python train.py --activation="gelu" --norm_place="pre" --parallel_block=false --init_std_o=0.00265 --lr=0.00138 --beta2=0.95 --lr_head=0.0053 --warmup_steps=531 --schedule="wsd" --decay_fraction=0.618 --final_lr_fraction=0.05 --seq_len=1024
MLP neurons of a small language model. Each row is named by its layer, matrix (down: output weights) and neuron, and shows model dimensions 96-223. Each number is 500 + 50 x the weight over its row's rms, rounded and kept within 0 to 999. Numbers have three digits each.
After each neuron's rows, "fires before" lists the tokens most often just after its 100 highest values on Wikipedia text that the model never trained on. A number after a token or word is its count.

L2.down1122:603470537493512435533548521443556561513431488494477513555502511556521564437491488466523549448470451563544480478552490455548518550453559353509597377519443577459535443616485428395505521579477489543455497487463504547503499462523500509482467434435542528524453523379533454514440543554580427434457478491547544472442516563521553525483489497476515426410396518372475463511483493398513542465565
fires before: " in" 20, "." 13, " by" 13, " to" 10, " on" 6

L2.down728:575533378525535464497446496493505505591552379527492512593523530463434499478458503491551417507484484425479524507523503501549502460499531460471550529577524502486532535512540490501495486516508522507562425563521507459538493465487469513553518476544464449578555519484474485505467572587479478483471467490560459458546525485456538588468513436469519507582575527380443436483487528491657439505529
fires before: "\n" 51, " |" 20, " is" 4

L9.down427:531512486536519516488486465525430491517534499561379600549439444536576429520499433600519482459633542465549496554484684400532469546422484490511466417438481430484509518527544564414528524472557414413455441460469523511447472454594518568493532416497453550497509497462549445563467543393474506470471424422575496528488523520308496524589557556465517455648468474419445480484471539555487524514509
fires before: "\n" 32, " •" 13, " " 13, " =" 5, " |" 4

L2.down843:568447454485529407566538555573564565467428563446512586512494568571548475503525490577471491493497495457544467484481472544600524465502565461492520533513479436525481510472528547584510471550464497477477371471491555464553508430514546455429462526475508432485552428515489394410458603462574505460439513491470547466563477498471525500410535538584485561465408480508519553510497569558492475529421
fires before: " |" 32, "\n" 8, " 2" 7, " 4" 7, " 1" 4, " " 4

L2.down775:441431517455583524528513531484506485476449600538457431471503545447444534503556533463529568492498532573429506487411454468490427485499542552516468443508490501501454457562538449459471468473506462468462563528593408448563466465469438517566449497551480569548457439400574533541490468517481590548502447443515471562599530513506481514499468531455600428601446590472528430527446493621431478464373
fires before: "\n" 29, "," 19, " (" 4

L2.down824:432458430599484521575444472533447457464493576546590614524440467495469507451581475481398450564485526496529446461441534490464504537533420574441500503578446496502515503557421501474511493529528553418477484510511480516509525435478482542417564547581471440561532539514509493512417512491460530491524469448537470528524540555464536469616492523615625450581484454384563547480548541604501477531534
fires before: " the" 50

L2.down1405:560501521528424412544527471511502565572515481461510458511548592565437521501523548546492508475448486500537480481567550440521463514535547594483468500445461576520499505563529464632510517480544520408431573516528486450579443524419476533457511469521502511543493454539460460473416522445538590512430436455446497571443548476581530549529490534526550510485575494445532508484534590393587536453478
fires before: " the" 35, " " 7, " which" 5, " a" 5

L2.down1413:482478459611492561521475412524470503470500521521463536466496586492533414482513415553559467335544496542558516418561519470458478521429546503455516502505461465537518600580574521482498469510503477444499485519523438410537524555797471518476566429471429531496493541444501483504513461565515488525488444465569548536511490512510384535615508558589460460521498483565448459521482416507506496533521
fires before: "-" 56, "\n" 19, "|" 11

L9.down43:487532508501467468494460455590455509505567597529494562544412453532389504448490499422526496538568472477582458489503540475496400540474513515490516606433481472533464537495498513469450528529429508454462483613543530422459538482572522584462501529522475505474545557532566520585515462501575391566536467510608439534406525565442492481450434481546446494584506418440522424504566575466530431495484
fires before: " |" 69, "," 9, ")" 4

L2.down587:471441513560488500570550498456564489446427472541446555592377531493503424519485465589471458527489517520543525522570512409438489530503474491459454497552568501539505458489504516447555521446630462507447603445511433475501447494504431496507521535499422562517483519477536537491520474544458451556562457530598505510474452536443505449441476400527398438582543502473513532482446490513399376520531
fires before: "\n" 23, " —" 19, " |" 19, " 0" 9, " 1" 5, " Report" 4

L2.down650:464550435574539473534543559584515532454509603516490478540543543484474514471528462538450423505376582478461343562525564500447519525438455535503473430480509469597525567457423462477410439522521525413419482568528458480514530514468437486411474497583511458356421525354566524463542427520521612534495536509551469544596561483494500513551477461592472527512529567516439517514504427496536521502605
fires before: " the" 40, "|" 9, " his" 5

L2.down1072:503595456581491585464485440498474586561531523482484497423484593507554496608457499526518470384582463519497488482538522521462541537418509465507493382503477537586523620534502516492484526436519481467554549534531414547533590586638467500499440457504457529516517516496457518467487468536528545579490512535553493494503464469465458537636510489469425476497495477485444482563468498509529453495507
fires before: "\n" 85

L2.down78:471547511544444534639514497594397447599569469481482422533457514530584524511525446524478453468458515464453500538521559447460567460598450496520413443492572418595479494414622510499497501547477452487521399490530484451447564573508509559549559531453494471479556468553439472413545508447588471514441437460422527516557463541511497482560422535480517529500496389582532418562470556523491538520567
fires before: " |" 50, "==" 10, "\n" 4

L13.down1354:502584531545423569496396477478503493536503500439551438584557488479488555590565623641522530423471528516477559535506568425440480569491478510549439528490468440453519469505571504498500494534471444433521494440540391575463481494488501512432553489522530554505569492516512453562531477524434509534524547403436590530485499453510470503557527542547493458391525525470639468593514458471520536638462
fires before: "ed" 31, "ing" 23, "ation" 5

L2.down768:515455424525501523510537535474422643522458488490562496500521495541515537513538557446661610548503490488580522564506516443449547559525555530434514395481439447518494547594526483513580538554440507486406526479483492403560501507471457440479492471545434432462588547460527477437510587417446511505477497462539506488456480542451585457388568553458506391474462554484521527519407449502448535465444
fires before: " by" 13, " to" 11, " in" 9, " as" 9, " for" 8, "." 5

L2.down11:485495437524462517487429394492477434468516583539530563496497505504531473400504493472496536535491527420482549540437442498601431542463504510601473458560424568465556453466442504502478548589506474425514552497468529571501613538504451472522446513482559603480470470547484585497427410518462553554512442505593470533514462554547530520503556522453589552548473550408609589529525485478486506580557
fires before: " as" 46, " for" 8, " a" 4, " in" 4

L13.down779:456461463483535603475488578462600557478447470528545532541497527463559449491458575515569545491490422478515514565513354478488482505496531558468532510468517451531466395487507553497544424562523520510550537503591475509503480543543549432474576439534459526549557469415433440551562497533500498474521504540540494548518479507419467401523458508560460638560540453422470400499470420504523477523476
fires before: "," 43, " and" 13, " |" 5

L2.down1141:565628440437475555535489452596445532397512584464528502513537543430481458456515486521413612446536433492553460552509500429505634455452518608499419490459450444470524499555509460531416567527464561394495489543630475543547414582575560537468554440469571510541484470451585558537556508480479483526543516651548513582455580519544448522490488520520402512512396463509531420568457545473490422590557
fires before: " the" 45, " a" 9

L2.down710:480527554583496504498453426462489479477530467586512514514477506490497569547403417558547501430516529509549560548514565469453483543478528457539583516483538453493513584525532474458498501466471471435554444528458437550512449555719461464512499536525443520512477524530467576489489494526503489489545420381518469558518541525483421552545552481542553490526452513509454461511510499538494537565474
fires before: "\n" 100

L2.down986:481470475533405437501464463575526449580491531526512478419502479491489465471505472460438513383502531483548493535481512582495586459428535513455484580510472497512482554509556515520585511456439507348468552572534432495519517382482484559466506497577522560494426463459476494540442565514624542511397496489400574581578468443540423464567553446484466517489514514473460531504511553411570505434427
fires before: " a" 18, " the" 16, " an" 9, " one" 4, " well" 4, " Z" 4

L13.down726:544541499502476488499510458467410483497490509385506493457532488476367461546263494506466537506520532535488494444483248544475516498440545457510496543551501477434528442430457439545513531474591523544466545476481482543485515435440572507503519562541545534442459531546527453416477507519386512541573492431597553465527530507460496495456553500499523520476512508429594482520572544485496441360400
fires before: "\n" 26, " (" 22, "," 20, " |" 18

L2.down450:476487550517493442499465513578573529408631586510514553472473468506461495511563588534485467470534574462579508604488537454425519456507473566508474391485534398468446452513480532520436537488483579402438490551488542487522530455555599454419506512486517442451477595507443458529529412560429446562574445443566496564594553586489428510526472511449547478518562514458497449590458502577491481505505
fires before: " |" 38, " the" 24, " his" 5

L2.down1345:621491532409552458523526544473597471538459490481495513432520495488554517467569552451374583470583479542413467427455373496529479626531599456405606507533486588484494463474422479564500450434470450484595403503462584511543424448705487538470444469508525504410465508391456475529499514423533537555495524499553529550495502543516443475470554472525421437497534571507437463526509445517434398441519
fires before: "s" 39, "t" 7, " |" 4, "\n" 4, "up" 4

L10.down88:471462574458470511500442501560540456489476458444426466566425431508437441465582593451526481530559485446526420482523554407394531507475476437434357556493544419496580513465555418491488497499525475458485594524523499332569486491454519486499512515529475431549438537520570587544538490486499464465475444506613478549496440551353523462562519429566513528478519536422474560503531489514482497495532
fires before: " |" 67, ")" 6, ":" 5, "\"" 4, "," 4, "\n" 4

L10.down1209:555541511503521484566445511503462546526564511471437497554390464511503454468561516487452453488608523524456445438491494499461425505507578453448471590501593522397477502495566538466525491558451449472477570501582471421484525530544474525529518482500472531529460505441522487566518489519526512515506420430523557614493471611435448600586563511465549519504431466411509495557560518519542476455478
fires before: " |" 66, "," 6, ")" 5, "." 4, " (" 4

L9.down57:564492539495502477519481521481504591442478540560523510485481534542587535465531411482498520542447506588446546514503386545485508503467696469517480485496518541498477405537553500568568478518499534469484559512482543539497422562782604515467462459505505435508625449412467507558492528487486535503501493500462494524549594456542507496484487488486498523443458470510497407518469524486496454382549
fires before: "s" 47, "t" 10

L2.down250:473569538516401541516551519484439464553562510439557452574515443526494574501494519493636528513471479477491445508534578483410518564420432443497533433495502460512548491479513515486531491516471509499465474492459525504448507561666500553454485458510515473370525512473517539454534465465514544509471477487539523459448465523461476473467565558475457494486531453541504596483423473464537593490555
fires before: "\n" 25, " " 16, " Sel" 5, " Kannada" 4

L2.down661:475444500495474454423574597501515499528511604530497533511578519561437514414424488615500450556511449475421554397469545589469427530505482489479492567572449517609435468414468454546495521390483493468465451450501474386563551522587509525492481413505564588434539485485489486481379503491499570449467544534454436503566567574544496497493503556479564458485554413568545545579500472445435567431514
fires before: " by" 26, " as" 23, " for" 9, " to" 6

L2.down207:576536450493564600489467562555489477550557494468487492516493432549409478461524449490405555533515494504436427536452538512527581484475577487532558510563423458512427482557472461565556518539431507466472491452576561354504590574530610571429453416484535557456508487525498462399450462483539506531579481468452454549496506511541489592604427523554442452455552413520562439498467509542490424468512
fires before: " the" 44, " of" 10

L9.down22:493441455530527493591445575512476562590446493471462573452385394482475491536457496449534476445534532550458572451522569577539505524457539558507558515359512509513540523609434449537505537503467528375555539505450508544539522511411534567495472401508383526526480497584543533531501598467505447561466462498467531463478558487416445539552458464480521563558427524542497484499472527515424541462585
fires before: " |" 67, "." 8

L2.down108:525468358554583477500457454481527496411469424577519590595441550550465450454403495500446511484438625494504450494502530446473464548449422527421566457559593428571521488560461442453491526507524498518533530501496469503557490524439464486517479457549509514481479560498493534517523495570567445523515447422575482533472426507443517417527523435514475468463519481480546563550499523600506557500528
fires before: "\n" 43, " " 9, " 1" 7

L13.down734:491474489504559557486489502482464480595465501534504432441491528487607545426580507518499443453570548470547558526588278432491493552538750546422471486486566490459477559455486487450519470422547603479509443609537497481461447442548488436578471433494442594522482537458559410563461451533466489581530418530533573512497429482455489571483493416475561571502442475445478507528414487457468518509513
fires before: " |" 40, "," 9, ")" 6, "(" 6

L13.down1419:458557524506451565521477498560589518513544466455521463602519495537511508528470558549523499450533470477469502457503268562457530416437510453468494547447581417494535462513532413496510527595518430482492516535473514455518461497533506550496457490486504545446554530485581542527492537479516493535522472406469468547530521514585506523662522474579515471483452449475475483489545446535545442556594
fires before: "ing" 19, " of" 18, "ed" 15, "ion" 5, "er" 5

L13.down385:406530468533555445619513484474450420479438473490473506559640484470468522477522552531495491527433460455527306517533604527486499462511441498647442485441624505502439511448487402545556477544498443474546514494546486572445454501524501498481490475555500537435493514554516522495535437449468581509515474413541409494538530472520411571506529531439528488455416511484432511490433616552482475510539
fires before: " the" 21, " (" 10, " his" 10, " a" 9, " |" 6, " this" 4

L2.down121:533492469503457566576417448484545486440461555550481560480471536561469437400513516481463484457520585482444507463470567495523437496491524588538586584490443483517542461482428498486504481425493546486337542399490452502569524515586546511589483393446510449493387484479487474475562586519555482483519470477505564556498482438529515532554558463507505498488540560511492458533406503549471473504476
fires before: " of" 59, " and" 4, "i" 4

L2.down441:642544406434565462542365397533589530447527518534547564509553460577408536400479450545496564451543431481628465485536502565488490518521463510519590525527448564498546568468480415541482488524444541407516376465535557454551500405516502548473392511465501525568503489514464466476516534551513503540468489491486466521491503469536586516467528495443495474538494510435435438469594636406536540506509
fires before: "\n" 53, " of" 9, "," 8

L10.down256:517490409511445410433475439502461398439465471517547527529606547435473491580397539444551480503490527548520460465441473448445488472540553531536512486431598486587499426565436573569420530473602484568488471513556402531487528561501535460597485451482473503551596542532461453467513444521525512532562520434551456542494507459442513483564528484516544522576528474564526433446567559433450528482491
fires before: "\n" 48, "," 21, " (" 6

L13.down1346:499534448523511621542561524480609518388455468481541474508469531496574442557509512474513534497525500543463465575486471499493542491430355479546469551517484423553466509488508498582398561444568460533431456491451477557423499414465546545494525517477466438496542480461384506490467560506512489555509517479553420470500551549434508571546523468523521577576484478481607527481512482519424489531504
fires before: " is" 16, " was" 14, " were" 10, " are" 9, " has" 6, "," 5